{
  "num_hidden_layers": 13,
  "hidden_size": 384,
  "num_attention_heads": 9,
  "num_key_value_heads": 9,
  "head_dim": 64,
  "intermediate_size": 1536,
  "vocab_size": 2048,
  "hidden_act": "gelu",
  "norm": "layernorm",
  "norm_place": "pre",
  "norm_eps": 1e-05,
  "positions": "learned",
  "qk_norm": false,
  "attn_scale": 0.125,
  "bias": "none",
  "tie_word_embeddings": true,
  "parallel_block": false,
  "init": "uniform",
  "init_std_qkv": 0.0255,
  "init_std_o": 0.0255,
  "init_std_up": 0.0255,
  "init_std_down": 0.0,
  "optimizer": "adam_variant",
  "learning_rate": 0.000764,
  "lr_mult_qkv": 0.4,
  "beta1": 0.9,
  "lr_head": 0.00486,
  "warmup_steps": 238,
  "schedule": "wsd",
  "decay_fraction": 0.739,
  "decay_shape": "cos",
  "final_lr_fraction": 0.0,
  "batch_tokens": 65536,
  "max_seq_len": 1024,
  "doc_mask": true,
  "train_tokens": 384100000,
  "max_steps": 5861,
  "dataset": "wikipedia_en"
}
MLP neurons of a small language model. Each row is named by its layer, matrix (up: input weights) and neuron, and shows model dimensions 192-255. Each number is 200 + 20 x the weight over its row's rms, rounded and kept within 0 to 999.
After each neuron's rows, "fires on" lists the tokens most often at its 100 highest values on Wikipedia text that the model never trained on; "fires in" lists the words (lower case) most often at its 100 highest values on Wikipedia text that the model never trained on. A number after a token or word is its count.

L6.up403,167,196,176,204,195,192,231,207,211,197,193,219,199,211,171,183,198,208,197,192,176,199,206,256,198,233,197,209,211,192,199,217,187,228,178,205,210,194,198,173,233,186,203,207,199,177,190,196,244,187,188,177,191,185,220,200,200,204,163,217,189,230,206,180
fires on: " in" 28, " d" 25, " of" 15, " for" 12, " D" 7
fires in: "in" 28, "of" 15, "for" 12, "division" 4

L6.up401,207,183,179,165,195,201,211,207,244,182,246,225,200,229,235,195,204,183,177,172,229,203,192,146,197,204,192,193,202,186,199,220,177,189,205,161,227,200,202,201,253,163,159,207,221,199,215,159,199,214,194,226,194,168,201,196,162,209,208,195,203,186,191,214
fires on: " he" 24, " they" 15, " This" 12, " However" 8, " They" 5, " has" 5
fires in: "he" 26, "they" 20, "this" 12, "however" 8, "has" 5, "after" 5

L4.up991,189,198,197,184,188,219,185,205,175,218,180,218,172,224,237,190,195,201,181,190,244,188,236,197,210,166,184,210,192,188,236,218,209,225,204,185,221,180,169,235,192,201,196,187,162,204,230,201,230,208,218,214,193,208,201,177,197,209,195,213,180,208,201,203
fires on: " the" 53, "The" 14, " and" 12, "R" 8, " ra" 5
fires in: "the" 68, "and" 12

L5.up429,219,181,213,158,197,184,210,196,170,199,183,191,187,217,219,191,207,211,221,214,209,174,209,236,189,198,185,197,220,199,231,214,223,238,192,226,231,194,236,223,205,201,204,226,197,208,199,171,202,181,164,202,191,214,190,188,222,206,239,211,185,227,193,207
fires on: " area" 25, " located" 18, " south" 8, " house" 7, " north" 7, " build" 6
fires in: "area" 25, "located" 18, "house" 12, "south" 7, "north" 6

L6.up1305,200,196,198,214,198,216,185,167,210,146,192,233,176,244,197,202,165,196,206,198,202,255,207,236,184,203,211,228,231,200,207,231,195,197,230,228,201,191,238,194,212,187,163,201,200,189,227,211,197,137,182,178,164,200,206,222,221,188,205,178,196,214,201,237
fires on: " located" 16, "ake" 15, " building" 11, " took" 10, "aking" 10
fires in: "located" 16, "building" 11, "took" 10, "make" 7, "with" 6

L4.up960,214,195,188,178,188,213,197,202,189,198,184,189,175,191,203,157,172,222,171,234,223,203,178,242,213,241,196,208,209,189,216,187,220,184,208,214,211,205,212,183,210,191,213,188,193,233,219,184,227,184,186,181,179,208,214,174,236,170,205,233,183,206,166,177
fires on: " north" 15, " south" 13, " It" 12, " Port" 7, " off" 6, " South" 6
fires in: "south" 17, "north" 14, "it" 10, "district" 7, "off" 5, "northwest" 4

L5.up120,224,168,192,187,190,229,234,212,225,192,225,217,175,184,161,179,197,196,198,171,225,200,219,159,234,224,221,208,214,208,179,199,214,199,188,201,203,191,210,210,227,206,210,144,219,185,208,177,220,182,188,248,197,197,230,179,178,239,213,187,212,195,154,190
fires on: "hen" 28, "ough" 24, " when" 11, " as" 9, " Ab" 6, " As" 6
fires in: "when" 25, "as" 13, "though" 10, "although" 9, "chen" 4

L6.up262,202,219,188,199,180,219,203,221,218,192,205,217,184,180,163,171,180,237,199,148,218,210,254,178,193,180,211,188,216,180,228,242,183,216,212,232,198,178,199,218,216,198,209,202,181,185,199,208,236,195,216,212,207,210,186,179,225,200,173,211,198,246,189,204
fires on: " in" 56, " for" 21, " d" 15
fires in: "in" 53, "for" 21

L6.up18,196,198,222,180,208,201,199,221,213,174,219,206,198,181,177,237,205,199,202,210,188,183,208,162,197,206,223,201,235,194,202,201,195,199,191,219,182,175,197,201,207,178,195,233,206,163,168,240,203,211,202,191,194,207,198,214,210,224,178,212,149,193,152,214
fires on: " are" 62, " all" 19, "ome" 4, " will" 4
fires in: "are" 62, "all" 8, "become" 4, "will" 4

L4.up348,209,176,195,199,202,186,185,228,155,209,193,195,189,226,182,175,155,207,167,222,199,202,234,217,159,165,207,200,213,204,204,199,193,188,161,176,194,191,202,192,197,146,216,191,174,191,213,221,198,137,215,206,220,192,164,216,199,201,186,213,178,194,214,241
fires on: "ed" 17, " took" 13, "aged" 13, " began" 9, " was" 9, " did" 8
fires in: "took" 13, "began" 9, "was" 9, "did" 8, "ft" 6, "continued" 6

L5.up397,169,215,195,160,194,230,186,210,238,213,204,214,206,183,216,221,216,191,192,168,168,207,255,192,237,207,207,215,169,184,174,221,180,198,203,162,213,193,169,181,204,188,225,249,183,184,201,213,214,202,190,187,215,165,201,247,203,227,188,205,212,182,220,203
fires on: " of" 25, " st" 16, " four" 9, " short" 7, " following" 6, " two" 6
fires in: "of" 25, "short" 7, "four" 6, "following" 6, "two" 6, "the" 6

L4.up1034,227,206,182,194,158,181,202,199,218,209,224,194,203,249,203,202,193,203,200,163,226,186,193,191,184,246,200,225,185,204,213,199,212,211,205,213,202,201,197,200,204,187,190,150,222,190,196,217,189,188,183,208,160,234,219,155,196,204,235,200,222,236,234,192
fires on: " an" 26, " one" 23, " National" 11, " California" 8, " State" 7, " a" 6
fires in: "one" 24, "an" 19, "national" 12, "california" 8, "state" 7, "a" 6

L8.up84,203,213,175,165,181,213,223,239,234,197,196,177,183,214,202,253,194,186,164,201,189,196,202,211,224,207,201,210,194,170,174,212,172,210,200,173,215,178,192,213,219,195,190,207,174,194,201,201,206,223,175,199,202,196,177,206,185,234,197,186,217,227,212,241
fires on: " by" 41, "er" 13, " of" 9, " with" 6, " co" 4, " and" 4
fires in: "by" 40, "of" 9, "with" 6, "and" 4

L5.up762,231,255,218,181,193,191,191,203,210,173,196,194,207,212,191,210,205,159,242,194,223,198,219,200,204,220,210,200,204,178,201,201,196,187,210,218,242,186,229,220,213,195,165,186,196,216,186,184,219,187,166,177,170,202,203,156,192,217,192,197,233,218,185,194
fires on: " a" 46, " is" 22, " was" 15, " an" 15
fires in: "a" 43, "is" 22, "was" 15, "an" 15

L4.up208,218,180,210,213,178,245,190,213,200,168,211,202,186,215,197,190,192,209,177,199,245,243,209,195,191,219,235,223,215,198,174,206,221,228,183,201,205,188,229,177,230,203,199,139,201,202,229,190,208,189,225,203,209,172,220,182,161,227,179,197,193,190,189,196
fires on: "ough" 35, " so" 24, " as" 16, "hen" 11, " but" 4, " un" 4
fires in: "so" 17, "as" 16, "though" 6, "enough" 6, "when" 6, "although" 5

L8.up355,201,205,206,181,202,233,200,212,203,213,210,176,173,226,232,204,191,187,196,178,173,199,234,201,208,190,175,211,205,192,196,225,191,204,199,156,223,187,210,207,201,187,215,212,210,175,204,151,213,173,157,209,166,200,229,217,164,250,175,227,206,233,204,223
fires on: " in" 90, " In" 5
fires in: "in" 54

L8.up1394,185,217,208,175,192,210,190,205,192,226,226,178,170,182,189,204,208,185,222,213,203,195,187,219,232,214,232,210,174,203,180,235,172,172,192,183,208,183,214,193,229,198,163,195,227,220,190,168,206,188,212,190,191,194,181,193,194,257,193,244,209,202,197,199
fires on: " was" 57, " is" 38
fires in: "was" 57, "is" 37

L4.up729,170,219,185,157,179,195,181,209,211,198,220,171,218,175,213,224,226,176,213,226,202,178,203,210,211,208,148,233,212,210,173,254,192,155,207,161,220,167,208,195,216,179,206,197,216,214,238,200,228,177,166,185,219,165,195,152,190,212,215,230,213,185,228,234
fires on: " was" 32, " been" 8, " found" 7, " gen" 6, " remain" 6, " is" 5
fires in: "was" 32, "been" 8, "found" 7, "genus" 7, "is" 5

L4.up693,212,157,174,209,192,188,182,213,190,230,212,205,251,180,190,180,210,179,202,216,204,228,216,217,210,247,188,225,220,159,196,195,181,231,230,212,211,157,265,197,201,214,187,209,189,182,193,200,206,221,190,247,163,208,226,223,200,215,215,200,215,219,220,216
fires on: " can" 38, " they" 26, " will" 9, " he" 7, " we" 5, " could" 5
fires in: "they" 30, "can" 28, "will" 9, "canvas" 7, "could" 5, "may" 4

L4.up852,169,171,214,201,212,175,208,216,216,236,205,178,242,187,193,199,185,202,166,214,177,194,239,208,177,204,216,214,211,192,186,237,204,194,180,207,204,185,225,186,202,181,218,211,163,183,171,237,186,173,194,203,188,197,208,204,173,222,177,230,175,187,209,232
fires on: " both" 28, " all" 25, "oss" 15, " between" 10, " second" 6, "0" 4
fires in: "both" 28, "all" 16, "between" 11, "second" 5, "possible" 4

L6.up776,207,252,240,201,186,200,196,247,195,209,234,209,194,212,205,188,224,165,198,189,172,195,211,214,194,178,200,202,212,176,202,203,198,200,228,206,231,196,208,195,198,185,202,212,179,215,214,191,228,232,218,201,173,194,206,179,185,255,183,190,195,179,192,199
fires on: " the" 40, " a" 22, " v" 9, " this" 8
fires in: "the" 44, "a" 17, "this" 8, "votes" 8

L6.up304,177,206,218,194,191,256,207,191,214,224,209,193,201,229,194,203,221,184,199,210,186,178,188,220,163,230,175,203,211,208,199,197,247,211,170,211,191,200,204,186,217,201,202,142,193,200,234,192,209,173,178,206,166,218,217,189,204,213,229,203,213,234,220,185
fires on: " group" 25, " series" 20, " team" 11, " book" 8, " album" 7, " ro" 4
fires in: "series" 22, "group" 21, "team" 10, "book" 8, "album" 7

L4.up326,188,252,181,197,218,194,196,212,193,192,204,209,179,194,207,247,229,171,160,188,165,187,226,230,190,189,174,198,160,194,199,223,165,178,198,171,207,186,207,218,159,193,244,229,194,214,216,219,214,184,211,179,190,220,185,190,202,238,224,209,232,211,184,215
fires on: " first" 39, " First" 8, " Total" 7, "st" 6
fires in: "first" 48, "total" 7, "concurrency" 5, "top" 5

L4.up881,190,189,189,172,199,198,191,227,212,190,243,196,162,173,157,210,201,189,167,149,212,205,215,198,214,180,199,180,234,191,218,210,168,193,207,188,195,165,199,196,195,226,196,214,192,213,197,208,212,230,177,191,194,176,216,231,191,219,201,200,205,214,165,215
fires on: "'s" 49, " his" 21, " has" 11, "aving" 4
fires in: "s" 49, "his" 21, "has" 11

L8.up843,225,233,185,171,142,195,182,228,212,183,236,211,173,232,203,190,195,162,180,148,248,191,198,161,210,202,182,220,202,208,191,175,177,190,215,158,204,194,206,187,190,201,195,198,190,171,222,206,218,174,206,231,228,206,227,177,201,202,226,214,204,202,174,217
fires on: " This" 20, "ough" 13, " However" 13, "ly" 10, "ther" 7
fires in: "this" 25, "however" 13, "although" 8, "another" 5, "least" 5, "other" 4

L6.up1153,223,214,225,199,194,193,198,189,221,213,201,188,176,209,197,172,229,206,203,187,194,203,209,245,195,194,179,220,204,198,172,191,169,186,225,181,204,166,229,195,215,204,235,237,195,196,217,211,230,157,193,222,156,190,251,193,208,232,204,199,178,198,211,185
fires on: " to" 85, " hel" 6
fires in: "to" 79

L5.up663,192,186,211,176,190,228,199,214,195,192,206,203,158,209,208,173,201,179,164,172,193,256,255,202,179,199,223,204,173,169,217,201,172,183,212,180,201,193,188,199,229,200,202,208,226,236,192,148,204,178,208,223,194,188,203,218,191,219,166,226,187,230,185,158
fires on: " in" 71, " In" 10, "In" 10
fires in: "in" 72, "incumbent" 4

L5.up1481,216,185,178,177,189,216,217,186,214,208,169,175,196,208,194,206,216,196,192,225,229,216,224,215,180,208,208,196,181,190,197,180,206,205,168,140,222,198,239,199,204,169,253,170,192,198,196,174,176,150,171,195,195,193,176,191,193,208,206,215,224,182,194,233
fires on: " until" 26, " at" 20, "inning" 13, " since" 10, " of" 5
fires in: "until" 26, "at" 20, "since" 10, "beginning" 7, "winning" 5, "of" 5

L4.up563,196,208,201,195,201,201,189,206,238,212,173,213,161,225,203,177,211,209,173,147,210,210,229,217,218,211,199,206,194,191,222,209,182,198,175,215,205,197,170,187,213,193,203,188,185,202,219,150,240,211,180,197,196,221,197,200,207,209,192,210,182,221,188,182
fires on: " the" 26, " ind" 18, " ch" 9, " at" 8, " par" 7
fires in: "the" 32, "at" 8, "in" 5, "industry" 5, "parish" 4, "church" 4

L4.up864,180,261,202,184,214,198,196,206,200,173,209,176,168,223,175,207,186,186,164,187,177,173,203,196,210,188,181,230,213,193,198,213,172,178,176,162,222,184,210,207,218,191,190,227,197,244,244,228,235,205,204,213,230,186,164,195,192,219,199,201,179,191,169,222
fires on: " Total" 20, "tal" 15, "ased" 13, " feat" 10, "iginal" 7, " original" 7
fires in: "total" 32, "original" 9, "featuring" 6, "released" 4, "originally" 4, "most" 4

L6.up1406,193,211,194,201,203,191,199,233,241,203,219,203,186,208,190,167,208,205,217,185,208,207,206,209,175,192,216,223,208,189,222,240,170,178,227,158,211,198,243,194,198,168,196,235,199,227,170,205,203,167,176,250,167,190,225,189,221,228,167,192,184,216,175,189
fires on: " of" 42, " for" 14, " to" 9, " later" 8, " l" 6, "ually" 4
fires in: "of" 41, "for" 11, "to" 9, "later" 8

L8.up1382,208,234,179,153,179,189,197,203,185,207,208,200,178,234,196,197,216,149,179,161,195,193,192,234,233,170,200,219,209,181,217,185,214,202,207,186,235,179,178,190,168,174,209,187,225,204,199,176,242,194,220,240,193,226,211,184,196,209,196,214,192,223,194,161
fires on: " the" 57, " The" 32, "00" 5
fires in: "the" 86, "00" 5

L6.up604,177,203,194,141,195,193,206,186,258,215,218,211,184,216,182,203,208,202,193,207,186,187,188,244,181,229,207,204,197,179,207,230,192,230,230,165,207,162,189,195,263,199,205,191,155,197,199,211,232,199,193,215,160,169,200,208,203,227,190,184,190,199,208,196
fires on: " of" 46, " and" 33, " for" 7
fires in: "of" 46, "and" 33, "for" 6

L4.up270,194,206,167,206,204,192,190,216,176,171,237,230,167,173,208,195,212,200,188,196,217,210,232,227,225,188,173,195,214,187,243,210,155,185,191,173,205,195,199,218,193,256,236,204,203,204,235,225,195,222,207,190,176,197,206,237,202,201,169,204,193,195,204,228
fires on: "'s" 38, " German" 13, "ish" 13, "ful" 12, "ern" 6, " his" 6
fires in: "s" 38, "german" 11, "polish" 6, "his" 6

L4.up709,274,203,200,192,198,216,178,211,159,197,201,224,185,219,186,176,186,198,194,217,182,196,230,214,228,188,168,232,190,186,159,241,210,194,185,129,185,171,235,177,221,204,205,171,193,201,213,196,214,167,204,229,203,193,206,172,197,213,213,206,214,204,198,222
fires on: " had" 47, " due" 15, " began" 14, " lead" 5, " did" 5
fires in: "had" 47, "due" 15, "began" 14, "did" 5, "led" 4, "returned" 4

L5.up707,184,215,231,181,160,219,198,192,205,205,231,172,189,190,215,198,193,183,170,228,210,218,206,188,250,243,214,220,236,193,207,204,204,212,177,185,223,195,204,185,210,195,199,196,210,212,220,204,211,204,176,190,201,199,179,179,162,231,164,211,200,196,152,208
fires on: " as" 67, " was" 16, " is" 5, "The" 4
fires in: "as" 66, "was" 16, "is" 5, "the" 4

L6.up40,189,232,211,186,215,210,217,194,197,198,235,190,161,222,203,171,207,157,214,183,186,206,192,199,218,238,193,202,151,202,176,221,169,171,234,171,220,212,207,198,226,184,202,200,200,206,239,218,197,153,198,216,177,177,180,231,194,252,192,192,229,203,203,157
fires on: " of" 25, " for" 23, " in" 15, " on" 4
fires in: "of" 25, "for" 22, "in" 16, "on" 4

L5.up608,200,225,235,177,206,228,195,221,191,200,193,184,174,201,177,167,185,224,180,197,214,265,216,126,198,192,223,227,163,198,184,188,169,163,199,193,197,194,227,222,215,165,202,181,184,237,167,187,223,174,185,189,193,198,181,198,190,222,177,194,202,207,221,164
fires on: " is" 60, " ch" 12, " became" 12, " remain" 7, " has" 4
fires in: "is" 59, "became" 12, "has" 4

L5.up274,205,200,184,184,189,176,201,191,231,177,213,191,157,208,202,197,205,190,212,184,223,206,203,179,213,239,234,248,219,197,199,200,162,179,190,178,192,168,183,225,208,163,199,210,207,181,193,214,189,183,191,178,188,179,167,208,197,147,174,215,217,208,186,195
fires on: " and" 42, " by" 28, " while" 13, " with" 7, " of" 5
fires in: "and" 42, "by" 28, "while" 13, "with" 7, "of" 4

L5.up189,188,232,194,177,203,204,208,226,202,189,186,228,175,212,194,203,197,199,216,163,204,223,215,225,196,191,207,208,195,179,207,191,175,160,214,164,182,209,215,229,230,190,188,194,217,213,217,152,208,183,212,186,180,198,200,224,210,190,202,201,226,205,217,197
fires on: " have" 16, " has" 10, " played" 9, " add" 8, " estab" 6, " held" 6
fires in: "have" 16, "has" 10, "played" 9, "held" 6, "established" 5, "found" 5

L8.up1381,210,202,214,174,194,189,215,228,237,210,212,220,195,212,186,162,205,187,198,184,176,232,224,179,195,210,221,197,204,171,189,230,157,212,197,187,189,188,225,197,226,194,244,204,211,184,186,221,211,161,181,200,197,195,233,205,215,212,206,203,208,188,190,211
fires on: " to" 53, " with" 31, "b" 4
fires in: "to" 48, "with" 30

L6.up1040,219,195,185,170,193,189,213,200,243,178,215,216,186,201,176,172,176,156,189,204,218,191,211,220,230,228,226,220,194,188,154,194,184,214,221,187,180,171,212,217,225,171,181,211,174,201,174,254,211,237,196,205,176,193,199,215,184,216,170,185,195,204,195,203
fires on: " also" 42, "ly" 14, " and" 9, " again" 7, "ently" 6, " by" 4
fires in: "also" 42, "and" 9, "again" 7, "by" 4

L4.up88,205,194,201,203,203,194,200,218,221,183,211,229,168,213,197,162,154,195,192,165,229,232,180,210,201,203,217,226,204,187,229,191,174,230,216,229,199,185,190,205,213,214,196,192,241,202,203,214,207,177,215,192,202,191,230,220,198,193,160,207,228,215,210,181
fires on: " for" 54, " Is" 12, " For" 12, " fin" 6, " Sch" 5
fires in: "for" 49, "israel" 5, "force" 5, "financial" 5, "forced" 4

L6.up648,202,197,187,182,195,202,193,192,249,221,168,207,185,248,218,189,196,205,156,185,195,208,204,235,181,196,209,190,193,179,168,188,175,210,199,183,194,194,207,189,226,204,198,210,215,204,215,227,214,193,215,187,230,202,204,231,191,203,163,217,188,215,207,183
fires on: " in" 44, " on" 20, " at" 7, " of" 5, " for" 5, " D" 4
fires in: "in" 43, "on" 20, "at" 7, "of" 5, "for" 5

L8.up944,226,203,185,144,167,212,229,222,190,177,201,203,169,213,228,200,200,242,202,199,198,179,207,186,253,156,185,190,209,189,191,204,217,200,191,189,193,168,221,196,178,168,222,198,184,206,240,183,217,208,207,210,222,202,192,201,231,208,170,239,201,208,175,191
fires on: " the" 60, "y" 15, "on" 5
fires in: "the" 60

L6.up416,195,240,206,161,212,210,214,185,245,209,218,213,176,184,191,225,221,198,168,153,199,199,216,192,206,203,193,230,174,186,200,195,233,171,190,166,213,166,208,194,242,171,200,226,203,191,224,214,213,222,197,185,166,175,212,208,207,245,201,192,206,215,213,190
fires on: " the" 40, " of" 18, " major" 6, " national" 4, " for" 4, " on" 4
fires in: "the" 40, "of" 18, "major" 4, "national" 4, "for" 4, "on" 4

L5.up1117,213,174,178,200,199,209,192,200,206,187,224,213,170,239,219,194,232,223,210,185,237,218,208,222,206,200,255,230,219,192,193,237,138,179,216,207,213,186,190,197,205,184,191,201,184,208,205,236,205,175,195,212,170,173,180,246,201,192,188,195,203,180,204,221
fires on: " of" 74, " while" 18, " th" 4
fires in: "of" 73, "while" 18

L8.up1259,205,191,156,191,190,192,203,202,218,206,209,225,191,191,167,208,208,233,198,171,228,204,239,183,206,210,210,193,260,170,171,234,183,195,217,180,234,181,173,180,201,189,225,230,186,189,231,207,198,210,186,212,168,190,204,198,222,203,137,216,189,185,179,206
fires on: " the" 28, " of" 26, " bl" 9, " l" 8, " Th" 7
fires in: "the" 29, "of" 22

L6.up421,198,178,214,184,183,214,192,195,248,197,201,187,198,223,204,228,215,187,168,161,230,184,200,202,179,203,229,210,213,193,237,205,172,192,222,211,199,194,212,205,171,165,206,210,186,205,190,208,192,183,183,193,181,221,193,234,217,205,207,205,193,199,185,205
fires on: " two" 25, " four" 22, " three" 20, "wo" 13, " six" 4, " An" 4
fires in: "two" 34, "three" 20, "four" 18, "fourth" 4

L5.up558,193,233,222,204,199,213,201,248,167,216,208,202,167,208,173,164,199,212,192,235,178,208,217,170,221,161,191,202,180,205,179,229,205,164,216,166,208,186,203,193,212,167,204,177,206,227,194,167,209,211,201,245,176,182,178,184,177,244,209,216,186,197,207,228
fires on: " is" 60, " was" 33, " has" 5
fires in: "is" 59, "was" 33, "has" 5

L4.up744,193,173,188,220,163,203,196,193,215,218,233,217,189,189,222,192,222,188,190,200,230,233,221,242,210,167,189,199,199,184,202,218,157,195,196,145,226,176,218,226,222,171,192,193,179,207,199,200,208,225,205,252,130,199,193,200,207,205,171,222,185,188,204,221
fires on: " were" 19, " by" 19, " was" 18, " been" 15, " ch" 7, " be" 5
fires in: "were" 19, "was" 18, "by" 17, "been" 15, "be" 5

L6.up1353,194,194,201,172,194,217,198,225,209,225,228,188,203,229,197,197,216,199,164,161,190,193,207,173,196,240,189,203,201,207,182,214,203,227,205,197,172,162,219,214,179,206,208,215,192,185,193,228,201,235,196,219,201,214,211,219,216,222,227,212,205,215,217,201
fires on: " not" 21, " the" 16, " first" 9, " second" 8, " other" 6, " these" 5
fires in: "not" 19, "the" 16, "first" 9, "second" 7, "these" 5, "other" 5

L6.up316,199,194,191,189,177,199,213,168,209,226,208,187,198,226,191,176,198,207,172,224,213,253,202,241,191,192,192,196,195,204,205,249,193,226,173,185,210,197,209,204,237,229,186,207,176,240,210,195,207,189,226,244,186,188,222,202,230,239,155,204,197,228,208,168
fires on: " by" 24, " and" 14, " of" 8, " on" 7, " was" 7
fires in: "by" 23, "and" 14, "of" 8, "on" 7, "was" 7

L6.up897,183,218,198,200,185,222,193,180,235,161,199,185,171,239,196,215,216,192,200,195,221,176,199,218,173,215,216,226,206,189,217,210,185,164,243,172,224,251,221,179,199,202,236,213,169,217,178,185,208,159,149,207,232,206,223,176,191,213,193,211,216,188,213,205
fires on: " of" 27, " September" 14, " since" 7, "resident" 5, " kn" 5
fires in: "of" 27, "september" 15, "since" 7, "about" 4, "december" 4

L5.up941,150,186,210,207,206,208,188,176,227,207,190,202,188,195,196,223,214,211,199,147,237,208,217,210,212,210,215,177,195,192,236,189,167,187,174,200,180,206,196,225,190,181,193,194,202,211,206,190,171,226,153,214,159,216,220,235,176,213,188,211,192,225,200,220
fires on: " two" 24, " three" 14, " four" 11, "wo" 9, " life" 7
fires in: "two" 28, "three" 14, "four" 9, "life" 7

L8.up363,199,239,189,199,198,233,212,217,173,212,201,220,152,202,187,178,234,199,152,155,187,219,194,225,230,209,195,194,189,224,197,188,181,199,215,195,203,191,213,185,180,183,229,201,201,231,212,200,213,200,200,210,205,181,194,214,213,228,187,200,213,223,194,207
fires on: " of" 59, " the" 34
fires in: "of" 59, "the" 33

L6.up1335,180,192,185,203,196,199,208,209,236,189,201,173,192,208,210,164,196,189,154,180,235,236,206,219,186,220,193,239,230,189,184,185,210,225,175,211,221,169,211,209,200,211,168,166,169,229,171,258,200,219,218,225,209,200,228,181,184,202,196,188,193,196,183,131
fires on: " for" 82, " For" 9, "for" 7
fires in: "for" 74, "force" 9

L6.up158,170,208,199,182,194,188,212,192,203,194,208,180,174,183,207,185,176,166,197,194,177,217,201,186,210,233,196,177,196,222,229,154,189,169,217,162,218,201,240,236,222,169,185,205,212,229,163,202,231,194,168,207,207,211,173,183,197,185,179,228,204,235,183,158
fires on: " was" 21, " served" 12, " a" 10, " became" 8, " act" 6, " also" 5
fires in: "was" 21, "served" 12, "a" 10, "became" 8, "also" 5, "as" 4

L6.up1064,196,221,218,218,207,156,210,265,226,169,200,206,178,178,158,187,212,203,220,181,205,225,194,222,200,186,217,204,230,181,197,195,191,232,198,205,200,183,212,182,186,197,196,212,210,213,200,183,250,191,206,182,198,191,237,202,203,218,165,195,226,230,162,188
fires on: " at" 70, " for" 17, " no" 6
fires in: "at" 69, "for" 15, "no" 6

L4.up1399,206,197,194,217,188,215,202,208,196,187,221,233,203,197,183,212,213,177,169,163,204,167,209,213,220,210,188,207,174,176,209,197,222,177,183,166,200,176,191,207,198,228,192,202,187,216,235,215,229,244,195,184,203,205,207,221,176,233,190,184,254,201,237,202
fires on: " its" 67, " his" 17, "'s" 8, " their" 5
fires in: "its" 64, "his" 17, "s" 8, "their" 5

L5.up391,221,219,210,202,178,219,187,213,202,206,202,231,191,192,170,168,194,214,159,191,199,232,226,203,190,167,218,197,205,195,182,216,195,192,200,231,174,177,226,203,187,214,193,213,183,200,181,187,217,220,221,223,176,190,214,229,198,262,190,200,157,240,234,175
fires on: " to" 49, " with" 28, " from" 5, " in" 4
fires in: "to" 45, "with" 25, "from" 5, "in" 4

L6.up73,178,231,191,204,182,187,196,222,251,195,201,215,144,205,161,208,195,188,193,164,189,244,222,217,170,194,233,193,203,205,157,192,170,216,205,199,196,192,215,176,214,181,184,194,229,202,224,234,230,183,213,217,176,195,208,233,195,213,178,202,193,219,210,200
fires on: " for" 71, " All" 8, " For" 6, " D" 5, "th" 4
fires in: "for" 62, "all" 8, "forced" 5, "force" 4

L4.up190,155,230,177,224,211,159,174,217,192,192,228,212,221,170,202,182,233,167,164,187,207,207,212,192,210,216,175,203,196,168,157,222,187,198,216,189,194,176,216,186,181,191,179,227,199,205,221,231,217,254,193,217,178,224,236,216,195,222,200,209,209,222,182,201
fires on: " would" 31, " can" 24, " will" 17, "ould" 10, " may" 9, " could" 7
fires in: "would" 31, "will" 17, "can" 16, "should" 8

L5.up231,211,165,204,185,192,204,187,242,218,217,240,190,227,220,188,221,200,201,206,212,193,190,224,190,184,169,223,235,223,176,205,221,182,194,204,178,196,204,205,188,216,168,196,198,186,153,190,232,225,181,201,226,201,200,189,225,202,210,205,202,172,170,184,224
fires on: " are" 44, " were" 29, " both" 15, " these" 6, " all" 4
fires in: "are" 42, "were" 29, "both" 15, "these" 6